config.yaml
n_layer: 14
d_model: 384
n_head: 4
n_kv_head: 4
head_dim: 96
d_mlp: 1024
vocab_size: 4188
activation: "swiglu"
norm: "rmsnorm"
norm_place: "pre"
norm_eps: 1e-05
positions: "learned"
qk_norm: false
attn_scale: 0.102
bias: "none"
tie_embeddings: false
parallel_block: false
init: "normal"
init_std_qkv: 0.0243
init_std_o: 0.0
init_std_up: 0.0243
init_std_down: 0.0
init_mimetic: 0.5
optimizer: "ademamix"
lr: 0.000302
lr_mult_o: 1.55
beta1: 0.9
lr_head: 0.00501
grad_clip: 0.5
warmup_steps: 391
schedule: "wsd"
decay_fraction: 0.58
decay_shape: "linear"
final_lr_fraction: 0.1
batch_tokens: 131072
seq_len: 2048
doc_mask: true
train_tokens: 868700000
steps: 6628
dataset: "wikipedia_en"
MLP neurons of a small language model. Each row is named by its layer, matrix (gate and up: input weights) and neuron, and shows model dimensions 16-79. Each number is 200 + 40 x the weight over its row's rms, rounded and kept within 0 to 999. A neuron's up and down rows have the sign that makes its largest values positive.
After each neuron's rows, "fires after" lists the tokens most often just before its 100 highest values on Wikipedia text that the model never trained on.

L7.gate710,168,177,221,150,272,298,165,206,208,197,177,174,211,264,211,258,209,287,287,206,166,217,246,231,200,176,125,151,328,249,197,180,229,182,162,212,206,146,167,174,119,192,215,237,211,235,206,131,173,160,172,173,93,189,174,207,213,177,218,138,196,217,173,217
L7.up710,220,211,185,209,211,174,137,143,161,150,191,183,173,198,204,134,175,218,239,234,228,179,273,148,221,226,223,199,215,176,226,201,222,227,254,180,194,231,222,194,269,165,249,230,283,257,180,157,222,220,122,202,233,184,149,166,245,270,183,221,251,203,199,215
fires after: " the", " a", "-", "'s", " high"

L4.gate474,180,230,190,231,192,177,175,173,183,252,240,219,232,214,159,147,225,235,242,148,192,188,200,189,198,152,198,229,208,173,216,186,181,243,181,211,281,135,219,203,155,171,199,275,244,269,251,209,186,250,252,182,158,177,187,207,222,199,203,163,183,174,230,240
L4.up474,246,176,205,261,204,148,204,177,160,206,210,225,175,199,250,142,164,273,205,234,215,184,191,162,174,248,270,138,114,299,210,221,181,221,236,194,220,201,200,251,177,114,277,197,166,164,228,198,170,201,170,145,159,137,139,162,231,206,191,228,141,212,199,238
fires after: " |", " 3", " 6", " 1", " 2", "The"

L7.gate971,187,175,211,218,156,229,220,164,274,238,257,254,228,252,244,220,250,208,161,185,218,163,145,223,191,251,151,214,311,212,173,311,266,177,214,242,208,221,173,221,170,238,225,182,210,277,187,186,189,255,217,160,115,154,171,135,209,229,204,258,160,194,213,265
L7.up971,217,141,223,266,185,292,158,208,134,226,183,147,216,172,147,176,229,137,149,245,227,169,184,226,300,191,253,217,138,198,244,199,201,232,216,124,177,178,234,164,226,238,142,214,202,169,216,228,212,119,139,141,182,220,146,147,198,116,301,129,154,159,279,173
fires after: "-", " (", " \"", " un"

L7.gate555,234,243,248,285,163,157,165,147,185,192,227,211,263,164,183,139,239,195,156,212,213,201,199,195,153,247,235,247,167,234,197,216,210,237,183,238,93,174,149,185,277,249,132,173,262,251,228,162,200,193,194,224,186,187,207,195,167,270,240,230,156,163,136,233
L7.up555,157,241,167,183,170,287,179,221,212,239,188,228,278,221,309,154,186,209,151,279,240,253,200,249,199,228,202,147,142,146,196,200,258,250,205,180,197,159,163,270,197,263,142,175,210,191,175,155,161,172,296,161,176,257,173,213,218,197,189,271,206,247,213,170
fires after: " U", " O", " I", "U", "I", "O"

L7.gate701,190,161,195,199,245,245,135,216,210,196,185,202,145,256,247,240,234,293,177,168,179,213,168,190,144,177,208,232,177,250,131,155,223,241,289,173,278,183,216,217,183,236,218,251,240,189,242,164,185,292,186,205,183,161,203,145,185,201,252,168,194,154,199,240
L7.up701,221,267,164,114,206,260,195,230,166,216,237,232,199,207,255,248,146,144,113,192,218,211,214,192,172,189,213,106,168,121,299,162,200,216,149,162,220,208,196,159,244,241,198,175,283,226,209,198,239,228,203,167,258,177,222,212,203,203,271,161,249,316,288,217
fires after: "–", " in", "-", "19", "==", " 195"

L6.gate800,218,221,202,256,249,139,186,195,235,150,205,169,129,207,225,207,247,192,183,178,240,218,239,184,296,137,124,214,203,279,192,158,274,255,233,248,225,204,184,181,320,236,159,228,262,208,283,175,149,163,205,225,242,202,191,245,214,230,186,221,183,165,143,223
L6.up800,161,192,120,179,148,240,186,192,178,210,272,187,194,147,152,212,204,282,128,241,158,235,183,170,177,188,202,175,236,213,135,234,254,172,154,211,143,135,254,188,161,223,175,201,191,217,174,266,181,237,248,252,199,207,132,174,183,134,167,152,208,142,248,141
fires after: " 1", " 3", " 2", " 5", " 6"

L7.gate477,185,154,198,242,258,173,190,143,206,170,180,194,109,181,156,224,254,260,176,171,234,194,225,243,216,168,160,218,163,173,135,179,192,171,182,228,243,155,181,289,200,241,182,203,144,233,256,237,159,330,129,133,170,241,213,179,219,218,178,193,162,153,218,277
L7.up477,196,242,220,180,197,234,138,265,221,140,225,146,152,153,216,87,183,211,182,194,198,282,222,194,260,199,195,175,193,177,200,160,261,147,258,145,230,149,198,226,186,183,227,239,146,238,243,300,196,170,107,205,132,233,279,204,176,190,159,230,185,132,209,259
fires after: " |", " 0", " 1", ";"

L9.gate906,201,209,219,167,158,238,189,185,238,182,200,176,130,196,196,185,233,176,226,169,212,218,202,183,259,180,189,209,199,135,192,262,188,152,157,141,241,205,174,196,208,214,141,179,157,200,269,231,166,173,257,244,142,232,223,126,252,181,161,246,165,188,213,215
L9.up906,211,247,192,193,196,258,153,206,89,191,225,175,150,209,244,178,179,227,153,247,244,195,218,239,197,210,200,208,132,219,109,202,134,217,209,208,210,175,215,190,206,165,144,278,191,184,184,285,255,162,299,200,186,253,202,137,196,214,136,170,164,186,155,179
fires after: " c", "at", " pat", " par", " m", " C"

L8.gate52,203,221,291,236,144,151,221,188,196,154,256,144,257,231,151,185,164,201,231,99,241,249,207,212,108,177,122,202,211,190,199,97,179,182,202,208,240,228,219,217,175,133,169,297,185,160,226,268,211,191,112,131,230,212,262,167,205,155,199,278,225,197,259,285
L8.up52,156,260,135,196,194,182,174,269,231,158,219,251,173,215,245,218,240,205,180,240,179,233,196,158,242,268,142,196,241,235,148,253,211,141,313,246,177,268,194,239,195,203,177,197,170,176,219,216,120,247,206,298,238,198,136,189,218,132,123,227,195,291,217,174
fires after: " N", " t", "n", " n", " T", " S"

L7.gate6,204,229,127,197,245,241,136,287,186,201,121,151,193,193,177,225,219,210,222,234,131,226,173,238,175,234,219,167,133,233,251,228,180,178,216,224,284,203,126,148,203,215,220,186,235,157,216,167,172,150,212,161,174,191,219,183,179,209,243,159,164,166,218,202
L7.up6,196,232,226,127,185,230,241,155,218,146,180,147,188,192,135,240,154,201,145,193,219,191,202,233,167,205,233,202,196,259,295,231,171,230,257,177,232,159,161,222,185,213,236,183,216,205,268,184,128,245,114,284,206,147,104,138,138,176,219,184,197,213,219,212
fires after: "-", " (", " \"", "’", "–"

L7.gate734,136,194,240,208,173,159,233,221,166,164,211,173,236,142,225,216,157,289,146,223,274,270,250,208,206,198,198,213,282,251,188,155,190,255,218,221,180,194,124,132,215,172,176,249,265,192,191,208,147,206,204,153,191,156,227,175,217,196,222,199,182,159,182,155
L7.up734,216,193,232,232,177,241,191,303,151,159,225,210,199,215,223,196,233,206,200,172,238,197,163,209,280,250,152,188,138,249,191,189,204,198,224,265,269,244,186,190,204,121,144,213,206,245,207,234,166,279,265,143,220,225,158,212,150,222,222,240,154,250,221,213
fires after: " T", " one", "A", " Y", " ", " t"

L8.gate860,187,202,172,236,198,157,243,185,193,210,166,230,240,225,210,140,234,234,209,267,184,234,269,188,223,223,169,159,151,232,144,205,253,125,254,221,139,166,258,202,230,195,220,254,249,194,237,200,181,252,209,200,182,218,227,238,164,198,176,254,186,198,57,145
L8.up860,278,152,170,213,225,243,193,178,163,182,283,205,198,181,207,213,199,259,132,197,211,131,213,181,195,193,196,184,150,202,161,241,185,260,229,195,276,139,181,198,168,228,243,146,248,210,194,203,216,158,257,86,228,238,267,203,210,186,214,155,182,195,196,188
fires after: " O", " A", "O", "ber", " Sup"

L10.gate8,270,98,258,133,231,193,106,228,192,250,190,251,262,211,204,179,198,187,259,243,144,233,226,260,220,213,250,210,177,241,204,211,186,204,215,147,207,112,218,110,201,174,171,192,227,151,158,261,142,226,197,167,172,93,190,229,174,149,215,134,129,170,192,207
L10.up8,265,129,270,225,155,137,157,224,146,232,186,239,241,233,213,214,261,209,185,237,247,222,209,159,175,203,254,269,152,250,108,160,175,233,192,200,205,241,156,206,226,224,253,121,169,193,228,173,187,160,199,244,145,270,180,179,200,151,245,156,133,180,258,124
fires after: "\n", "-", ".", " (", " \"", "=="

L9.gate288,241,155,184,241,246,169,203,192,122,195,214,170,177,167,161,230,169,229,205,293,262,193,191,177,210,212,221,249,198,250,210,182,251,183,120,169,197,215,163,200,193,213,162,208,261,221,212,147,184,169,169,149,209,201,190,230,225,216,218,149,190,195,208,196
L9.up288,148,225,201,167,156,205,209,176,179,175,162,247,197,177,177,172,187,312,197,176,202,129,176,143,183,169,261,237,202,315,248,232,208,162,142,159,252,160,215,202,225,169,250,184,184,257,158,235,144,233,215,168,159,218,180,228,269,192,218,189,171,198,211,157
fires after: " 1", " 2", " 3", " |", " tw", " 5"

L7.gate484,205,204,233,140,194,204,233,209,181,163,271,155,140,210,156,224,129,280,209,166,172,183,194,179,211,185,182,156,208,185,176,288,272,128,227,151,202,217,131,171,183,203,194,147,258,141,234,186,184,175,134,237,158,209,208,176,201,142,263,209,159,223,201,293
L7.up484,196,192,200,154,159,236,222,129,183,220,287,236,200,252,163,230,206,229,226,197,165,173,162,239,218,193,296,276,225,248,157,195,196,189,241,201,120,276,146,130,194,180,148,245,150,198,124,247,178,228,231,222,223,232,137,283,111,239,248,193,197,205,203,256
fires after: "-", " p", " bl"

L7.gate362,208,242,165,192,231,201,200,227,148,205,179,229,187,198,205,218,198,205,115,196,165,227,139,176,178,144,145,172,132,294,219,227,203,192,193,170,200,155,131,161,181,207,172,234,279,178,162,209,152,188,137,232,148,205,223,160,177,124,260,248,150,278,178,131
L7.up362,203,217,256,246,258,279,149,120,204,211,189,161,238,148,195,208,224,194,199,230,211,148,208,224,247,151,216,198,157,183,201,307,155,145,254,265,227,194,127,238,263,194,173,234,251,224,269,151,224,158,207,214,180,185,220,127,205,224,231,115,215,179,227,159
fires after: "\n", "-", " such", " well", " (", " one"

L9.gate416,176,215,119,211,198,248,173,152,180,231,192,236,267,202,237,212,119,182,191,241,246,253,198,160,254,165,192,258,165,185,153,196,164,172,225,231,157,182,241,209,148,223,184,178,228,273,268,194,231,141,232,240,196,175,203,180,234,156,212,181,212,252,184,235
L9.up416,112,176,223,188,242,186,204,206,162,178,191,131,231,144,215,250,163,183,141,188,197,200,203,185,224,247,141,237,267,166,230,162,221,179,283,171,189,173,201,164,222,179,157,224,190,181,158,173,211,273,196,263,163,220,267,175,163,215,126,189,233,196,204,182
fires after: ",", "9", "6"

L8.gate194,220,285,165,233,170,182,218,169,168,215,212,201,150,300,174,199,246,284,206,175,261,215,132,208,212,122,259,198,260,194,165,179,199,203,200,138,237,236,194,209,214,174,206,165,168,214,123,215,178,167,225,244,172,192,253,273,197,141,176,239,205,148,260,180
L8.up194,225,264,180,203,244,246,217,191,183,150,205,241,186,199,157,274,164,241,197,246,163,193,284,169,236,195,134,172,244,216,141,242,202,180,227,186,117,137,199,187,232,189,188,205,274,244,197,132,169,214,198,248,229,241,212,178,187,168,201,203,300,205,187,142
fires after: " t", " T", " b", "T", " B", " h"

L9.gate172,250,219,169,159,278,262,115,171,237,231,212,152,233,201,206,166,210,160,270,213,234,211,249,207,226,226,233,145,170,210,208,279,192,205,136,168,230,236,154,173,209,190,140,248,173,218,245,182,185,235,175,167,171,268,192,253,229,290,209,132,190,172,162,142
L9.up172,173,224,156,241,199,202,183,201,193,194,181,222,237,214,194,165,239,245,171,144,311,164,172,210,197,207,223,159,195,260,253,265,211,213,175,203,180,187,193,182,229,217,204,239,161,173,222,200,149,126,237,202,119,231,254,152,228,202,163,223,212,218,210,184
fires after: " S", " H", " s", "S", "I"

L7.gate4,255,214,160,163,224,204,175,169,189,266,211,232,222,219,116,275,217,186,160,166,214,211,201,148,187,134,197,206,227,188,199,209,171,230,244,134,196,237,207,132,215,189,160,216,186,254,256,177,187,179,199,188,178,151,153,206,202,180,176,84,173,231,203,171
L7.up4,244,204,242,208,215,170,251,194,185,214,199,287,171,215,248,154,191,127,189,173,114,157,201,106,181,276,234,253,258,197,152,217,212,201,228,205,221,174,207,180,180,257,197,239,205,176,195,203,255,246,193,131,191,198,195,193,181,146,167,207,266,123,125,225
fires after: " the", "The", " 18", "–"

L8.gate452,191,194,121,234,177,273,238,216,166,141,257,230,173,188,247,203,172,219,227,176,190,133,227,217,223,210,191,185,190,230,207,241,226,196,237,157,219,149,167,230,170,193,226,224,211,215,170,205,220,228,205,302,279,227,144,305,144,187,238,175,157,182,190,242
L8.up452,200,278,156,214,212,133,157,246,229,259,251,214,194,207,171,203,297,240,145,159,190,170,222,163,180,168,187,190,219,240,159,141,240,184,216,147,206,150,225,201,216,169,290,234,212,212,153,227,213,178,164,174,204,264,129,213,168,193,237,163,192,165,252,175
fires after: "\n", "-", " (", " E"

L6.gate141,218,260,234,138,243,188,187,161,253,191,211,270,205,222,258,141,181,221,202,247,193,216,175,219,199,231,154,200,297,212,176,263,252,206,196,177,254,191,189,221,213,175,203,205,209,155,214,87,191,205,210,219,194,176,123,199,211,180,218,178,125,277,253,218
L6.up141,219,220,142,264,199,146,222,167,212,175,210,227,166,117,191,231,178,208,173,267,235,235,263,139,223,219,241,198,163,225,150,240,172,199,231,229,179,178,127,196,202,176,162,203,118,280,213,223,243,213,158,188,191,198,220,226,280,123,229,246,151,178,174,231
fires after: " (", " \"", " is"

L10.gate289,176,152,149,208,237,261,160,196,242,206,218,208,226,269,214,256,260,224,192,189,123,224,231,206,189,186,211,206,165,176,196,216,173,244,207,163,264,240,160,223,253,214,181,154,141,216,170,178,195,211,209,138,196,204,100,225,273,201,144,157,221,191,243,264
L10.up289,138,251,194,142,199,223,175,163,187,143,186,221,215,183,257,234,219,253,238,248,144,237,169,290,252,157,184,189,149,215,191,180,296,181,185,242,182,273,203,180,141,161,207,138,146,207,123,244,270,296,199,260,232,195,196,227,224,172,134,225,196,189,134,216
fires after: " f", " F", "F", " |"

L7.gate553,279,156,187,175,180,186,276,242,192,206,144,190,226,243,232,199,180,233,247,186,190,225,141,239,152,318,193,242,226,165,212,183,281,162,211,208,187,196,149,207,154,187,219,167,188,222,211,234,295,192,133,189,166,242,222,211,189,190,120,141,200,160,217,197
L7.up553,183,67,201,271,251,282,195,230,197,212,165,186,231,146,213,96,206,256,242,205,216,121,253,246,210,192,195,181,257,150,200,198,172,163,252,219,172,140,124,138,195,211,248,195,199,190,224,226,230,127,172,223,173,167,151,224,221,186,172,157,230,139,207,156
fires after: ",", ".", ":"

L9.gate76,226,156,187,265,234,288,179,277,87,210,203,200,198,151,238,204,196,180,157,191,184,151,196,224,152,234,135,177,265,189,140,298,195,211,161,243,221,147,209,212,208,238,195,192,213,186,199,220,212,190,237,170,222,146,170,200,163,198,149,262,173,166,217,154
L9.up76,137,194,158,200,145,183,181,144,187,254,150,200,143,178,184,192,206,187,238,202,172,224,240,147,148,197,163,218,233,226,220,189,204,251,168,168,96,206,185,195,248,180,137,215,247,132,153,167,208,177,180,206,235,244,178,245,193,274,184,116,183,120,251,233
fires after: " |", "°", "″"

L8.gate584,238,186,155,137,157,278,180,166,180,254,165,168,213,252,217,233,266,88,164,129,180,253,209,191,176,248,200,182,189,168,162,214,195,190,174,197,157,201,178,186,210,226,212,197,215,173,190,270,159,261,248,206,176,255,177,239,183,261,205,251,161,162,231,191
L8.up584,266,233,162,212,247,258,183,266,201,230,252,176,165,300,275,173,208,215,199,196,210,207,145,281,269,202,292,208,161,151,106,213,182,139,211,210,210,183,192,261,188,257,189,196,287,255,265,242,247,129,214,220,154,210,197,171,182,120,167,159,272,207,273,209
fires after: " c", "ac", "uc", " ac", "c", " C"

L6.gate81,147,260,214,195,275,149,179,305,175,214,175,166,217,142,254,215,199,215,189,164,213,174,199,249,176,217,99,188,146,177,235,122,249,191,243,150,267,209,213,173,180,174,190,253,253,290,236,156,174,290,231,213,187,213,250,163,235,228,193,267,217,226,192,173
L6.up81,147,217,227,212,221,245,246,313,161,211,170,148,232,224,255,153,157,243,156,217,203,123,132,208,153,227,181,204,177,165,225,195,222,189,206,197,249,206,126,180,155,173,272,169,189,226,189,204,166,290,190,287,139,159,206,191,128,221,270,209,170,293,190,183
fires after: "-", " (", " \"", " —", " −", "–"

L6.gate579,229,191,210,166,209,195,154,157,114,235,216,207,169,221,203,175,138,229,153,187,216,150,179,245,190,160,182,183,224,244,179,244,208,204,267,67,159,173,229,162,292,212,142,218,243,199,170,190,148,138,161,257,228,336,138,210,190,157,176,282,197,198,195,192
L6.up579,194,174,201,180,267,193,157,215,201,166,200,185,254,257,133,204,195,219,198,212,228,178,246,235,300,231,171,223,250,191,281,144,236,217,163,199,206,224,174,114,261,186,233,207,204,246,222,124,164,133,131,235,157,208,246,243,134,236,218,197,212,178,144,142
fires after: "\n", ".", ":", " (", "^{", " and"

L8.gate55,233,188,256,156,182,246,187,212,184,175,236,134,207,304,214,262,170,153,212,177,227,190,213,253,262,111,161,270,191,248,188,187,238,261,256,112,140,220,70,190,220,237,218,148,218,260,158,215,155,261,265,214,257,176,232,190,203,177,189,196,215,240,237,212
L8.up55,224,283,209,198,201,145,215,203,174,188,176,202,182,278,195,213,209,194,164,186,190,213,151,161,139,189,197,141,177,218,170,91,194,279,253,212,156,128,201,200,184,153,129,204,177,261,108,238,211,244,141,223,250,245,196,202,233,207,222,192,125,218,273,198
fires after: " F", " C", " St", " D", " B", " A"

L6.gate932,184,183,168,206,251,183,175,191,234,264,216,282,205,207,230,193,202,118,160,223,216,195,229,234,191,145,248,286,250,174,194,206,142,167,243,181,172,105,217,243,204,172,222,168,243,216,215,181,226,240,262,150,176,126,186,141,217,227,78,218,174,152,202,250
L6.up932,154,176,174,162,184,230,160,131,250,155,231,241,236,207,145,211,214,200,266,220,125,265,202,203,197,211,245,235,230,189,281,225,121,231,180,254,116,175,184,191,232,209,248,186,146,192,176,198,174,177,160,122,225,153,198,162,217,281,178,155,192,180,304,234
fires after: " |"

L7.gate65,175,119,273,226,187,209,194,145,187,264,223,227,259,174,193,152,171,221,204,268,227,222,231,200,229,211,211,203,188,182,190,156,300,193,230,185,225,220,179,191,202,171,112,182,269,196,187,263,228,175,193,263,149,166,190,158,217,170,184,206,169,172,170,196
L7.up65,179,96,186,207,247,187,187,256,158,230,165,201,147,202,166,204,223,171,121,214,223,226,186,143,226,211,143,220,150,265,212,120,262,193,239,218,186,197,183,235,146,224,174,195,196,216,185,176,173,248,175,176,191,207,159,173,136,185,236,132,284,204,217,219
fires after: ".", "7", "9"

L9.gate821,213,276,208,233,202,320,210,128,201,177,191,228,219,218,205,185,223,220,165,233,175,163,217,225,197,187,145,231,220,228,173,264,217,161,154,131,213,232,172,247,149,235,123,219,214,170,182,183,160,250,190,201,183,208,215,189,195,166,190,199,197,213,237,195
L9.up821,174,175,164,194,173,160,177,190,143,212,171,170,186,168,198,127,192,184,199,191,223,252,193,236,245,178,224,123,241,232,185,131,200,232,224,242,135,173,213,227,182,197,231,177,198,174,135,216,268,184,113,287,314,156,220,173,151,130,199,163,192,225,269,188
fires after: " B", "a", " A", "A", " b"

L8.gate1002,184,117,250,229,149,209,42,178,184,191,218,130,197,214,192,152,213,204,249,157,167,201,213,214,162,230,140,241,195,217,197,227,244,233,216,152,215,139,133,229,217,242,168,130,198,146,202,216,201,246,256,166,174,238,216,134,162,202,213,193,227,190,223,168
L8.up1002,78,200,142,164,225,168,156,278,181,229,149,141,127,191,170,180,208,213,129,208,156,236,188,208,217,191,146,206,150,223,179,158,149,170,217,267,173,210,195,120,264,161,220,199,134,224,209,132,208,278,220,152,187,235,170,194,248,161,173,241,213,218,149,170
fires after: " ", "(", ".", " (", "f", "R"

L7.gate763,132,150,199,156,215,204,227,193,224,200,244,155,207,188,207,186,238,202,152,166,190,253,183,181,240,190,233,130,290,276,245,238,100,159,205,241,191,228,231,185,177,194,132,181,147,243,226,180,186,115,248,247,134,268,222,195,192,218,204,148,144,117,192,155
L7.up763,176,168,91,205,205,159,177,164,240,159,355,138,275,204,113,144,211,188,204,141,187,194,228,186,162,143,281,203,167,192,177,160,158,211,220,150,208,199,245,253,182,157,204,174,153,256,198,256,217,150,244,179,245,208,190,143,238,241,218,203,219,155,197,179
fires after: " G", " B", " C", "U"

L9.gate238,222,172,164,227,200,205,196,247,144,225,225,151,186,190,246,150,163,154,193,172,146,168,162,211,243,193,214,208,218,161,141,184,112,127,158,221,184,139,247,123,290,200,167,196,259,214,199,181,230,296,225,245,201,158,252,95,213,110,189,184,204,153,253,158
L9.up238,192,157,192,162,185,239,234,170,242,237,252,157,122,164,213,191,129,205,106,206,147,216,221,220,248,240,227,175,235,171,248,163,226,218,160,154,112,154,151,135,199,174,175,208,225,193,150,200,261,261,212,121,128,218,238,228,211,230,264,164,210,151,259,149
fires after: ",", "′", "°", " April", " 195", " on"

L7.gate946,218,191,168,166,231,244,207,162,192,191,159,167,170,219,188,203,185,202,262,210,231,176,150,263,161,232,170,220,183,241,181,238,263,233,193,103,218,190,203,226,218,199,180,211,246,233,213,228,212,174,180,251,251,144,205,168,182,215,226,231,189,185,210,282
L7.up946,173,161,158,195,153,123,243,182,121,180,267,171,139,138,193,293,217,258,171,237,198,160,211,153,256,243,147,183,212,213,194,226,178,179,212,217,217,250,148,139,159,187,267,220,186,225,140,170,283,200,185,206,166,187,154,215,102,174,238,175,220,202,283,137
fires after: " the", "-", " p", " e", " E", " Ex"

L7.gate803,202,199,145,193,179,230,207,163,172,234,174,226,200,161,172,168,187,240,238,203,251,254,234,237,220,285,238,241,238,203,145,222,258,182,176,282,196,189,198,217,195,192,178,217,201,197,242,247,222,148,210,184,214,192,167,188,199,174,200,176,200,189,204,149
L7.up803,202,128,208,218,204,220,282,233,207,160,219,231,230,158,264,222,193,126,200,168,212,204,128,198,210,189,245,172,216,147,186,232,175,129,171,181,294,253,168,202,134,115,211,142,177,158,183,269,195,180,182,256,216,181,213,210,270,159,210,175,154,201,212,267
fires after: " N", ":", " number", ".", " one", "%"

L8.gate265,236,215,237,190,195,206,138,236,195,193,195,168,213,239,196,205,201,224,175,264,284,127,246,180,178,176,99,207,175,212,222,223,187,196,280,304,183,186,180,202,243,210,241,188,274,210,160,189,174,206,264,217,136,162,176,144,111,221,212,115,165,206,234,155
L8.up265,170,215,240,236,209,248,226,241,221,194,220,194,280,222,219,165,280,188,161,201,212,110,164,188,190,289,183,171,252,269,257,203,187,145,187,129,176,214,268,165,202,240,147,170,184,175,215,183,124,142,182,203,177,218,251,174,198,223,188,226,244,191,329,137
fires after: "-", " +", "–", " \"", "/"

L3.gate742,230,208,208,204,181,195,178,184,130,166,217,169,130,176,239,234,178,220,168,178,225,212,179,181,132,237,176,206,216,250,143,188,166,224,162,168,228,191,166,246,238,263,225,144,242,220,238,202,199,214,156,160,200,208,185,171,279,199,152,220,168,216,253,161
L3.up742,121,203,230,256,155,150,228,147,189,149,182,234,172,215,228,167,174,284,212,227,247,188,184,181,165,226,202,190,195,260,195,177,186,248,198,197,254,149,202,195,135,156,224,172,174,182,264,154,203,158,215,223,222,173,218,193,194,259,204,165,143,200,203,233
fires after: "\n", ")", " |"

L7.gate539,246,174,273,214,254,227,203,171,141,194,212,204,220,232,171,177,166,195,190,293,211,197,208,176,179,220,140,191,192,272,218,220,245,167,218,248,186,166,174,155,226,136,214,241,297,161,189,205,251,190,181,221,170,104,231,125,221,177,171,152,195,238,235,189
L7.up539,213,162,215,224,188,271,190,235,217,229,193,201,196,244,179,227,169,226,187,135,196,183,221,227,199,177,216,198,193,160,159,260,247,112,227,212,169,228,186,190,161,153,186,164,154,136,207,212,174,166,209,254,188,128,205,199,75,139,155,216,208,221,166,244
fires after: " (", "-", " \"", " particular", "mer"

L10.gate264,141,208,191,236,207,165,164,160,125,263,260,224,208,246,160,127,168,198,251,158,87,233,194,231,162,172,237,242,163,174,202,186,173,186,232,122,182,148,199,199,190,228,95,209,159,210,213,205,200,241,200,201,155,188,229,176,184,249,149,260,165,210,222,236
L10.up264,178,113,154,262,194,125,198,164,203,141,199,188,214,195,224,143,186,218,291,220,211,246,192,204,144,191,186,175,205,167,194,190,139,286,209,201,187,143,108,131,203,159,135,206,163,117,172,259,155,163,181,216,222,223,175,215,177,145,182,167,212,191,226,233
fires after: " |", "|"

L6.gate799,152,227,262,148,251,173,173,167,222,196,255,198,179,299,125,272,245,119,213,140,215,188,223,167,224,150,197,177,306,225,142,192,202,252,182,168,159,169,253,200,190,220,148,184,191,279,170,119,219,146,280,200,141,230,195,236,239,189,158,219,174,199,273,191
L6.up799,202,203,174,186,144,168,309,186,250,145,247,139,166,242,226,211,206,229,309,154,229,231,196,184,189,175,171,239,158,226,215,184,206,186,195,217,137,234,213,212,239,199,175,120,177,258,173,234,229,189,158,156,217,251,197,234,275,225,259,199,172,117,197,218
fires after: " C", " G", "C", "J", " B", "D"

L6.gate695,224,194,186,204,191,232,242,145,167,193,205,220,227,240,205,257,193,228,144,251,207,261,183,155,194,116,258,181,215,217,165,203,169,238,190,157,208,271,190,140,218,215,233,196,185,216,255,265,251,175,237,227,175,168,170,138,122,271,129,140,170,270,245,158
L6.up695,285,189,129,248,131,253,245,185,243,241,200,190,213,165,211,210,175,188,166,181,304,191,258,205,180,127,232,174,208,288,176,227,229,289,212,269,296,228,231,165,235,171,187,193,266,271,219,185,152,176,154,201,181,212,166,188,243,194,170,214,187,199,218,176
fires after: " the", " a", " an", " The", " was", "The"

L6.gate59,239,205,175,210,221,229,187,161,116,240,232,172,161,225,123,209,199,172,178,185,189,212,223,216,207,133,183,200,216,90,231,186,196,197,236,223,241,197,198,196,162,190,219,139,194,255,197,248,205,224,182,150,179,112,187,184,166,208,157,185,182,209,238,247
L6.up59,169,170,185,236,206,236,127,232,159,186,281,180,202,251,202,184,184,270,189,266,192,220,235,277,206,232,207,182,121,266,137,163,185,184,181,217,229,142,249,163,120,176,264,165,146,163,185,258,159,177,210,167,194,191,276,169,174,186,181,144,193,165,162,196
fires after: " |", " 7", " 2"

L7.gate221,149,170,222,212,218,224,209,221,187,115,214,120,286,242,161,145,240,155,181,195,148,201,250,267,181,239,134,223,216,270,208,239,244,254,144,177,233,199,259,218,187,197,274,222,196,194,222,147,183,257,174,206,185,166,209,147,235,186,127,203,155,109,156,198
L7.up221,191,226,198,159,190,217,205,181,280,179,178,193,129,202,187,180,186,184,113,231,133,243,162,226,202,141,103,105,213,252,228,191,265,202,255,174,243,213,248,180,187,151,210,249,166,135,183,261,184,249,200,203,161,270,176,138,203,133,165,185,188,152,199,217
fires after: " L", " l", " (", " c", " pr", " W"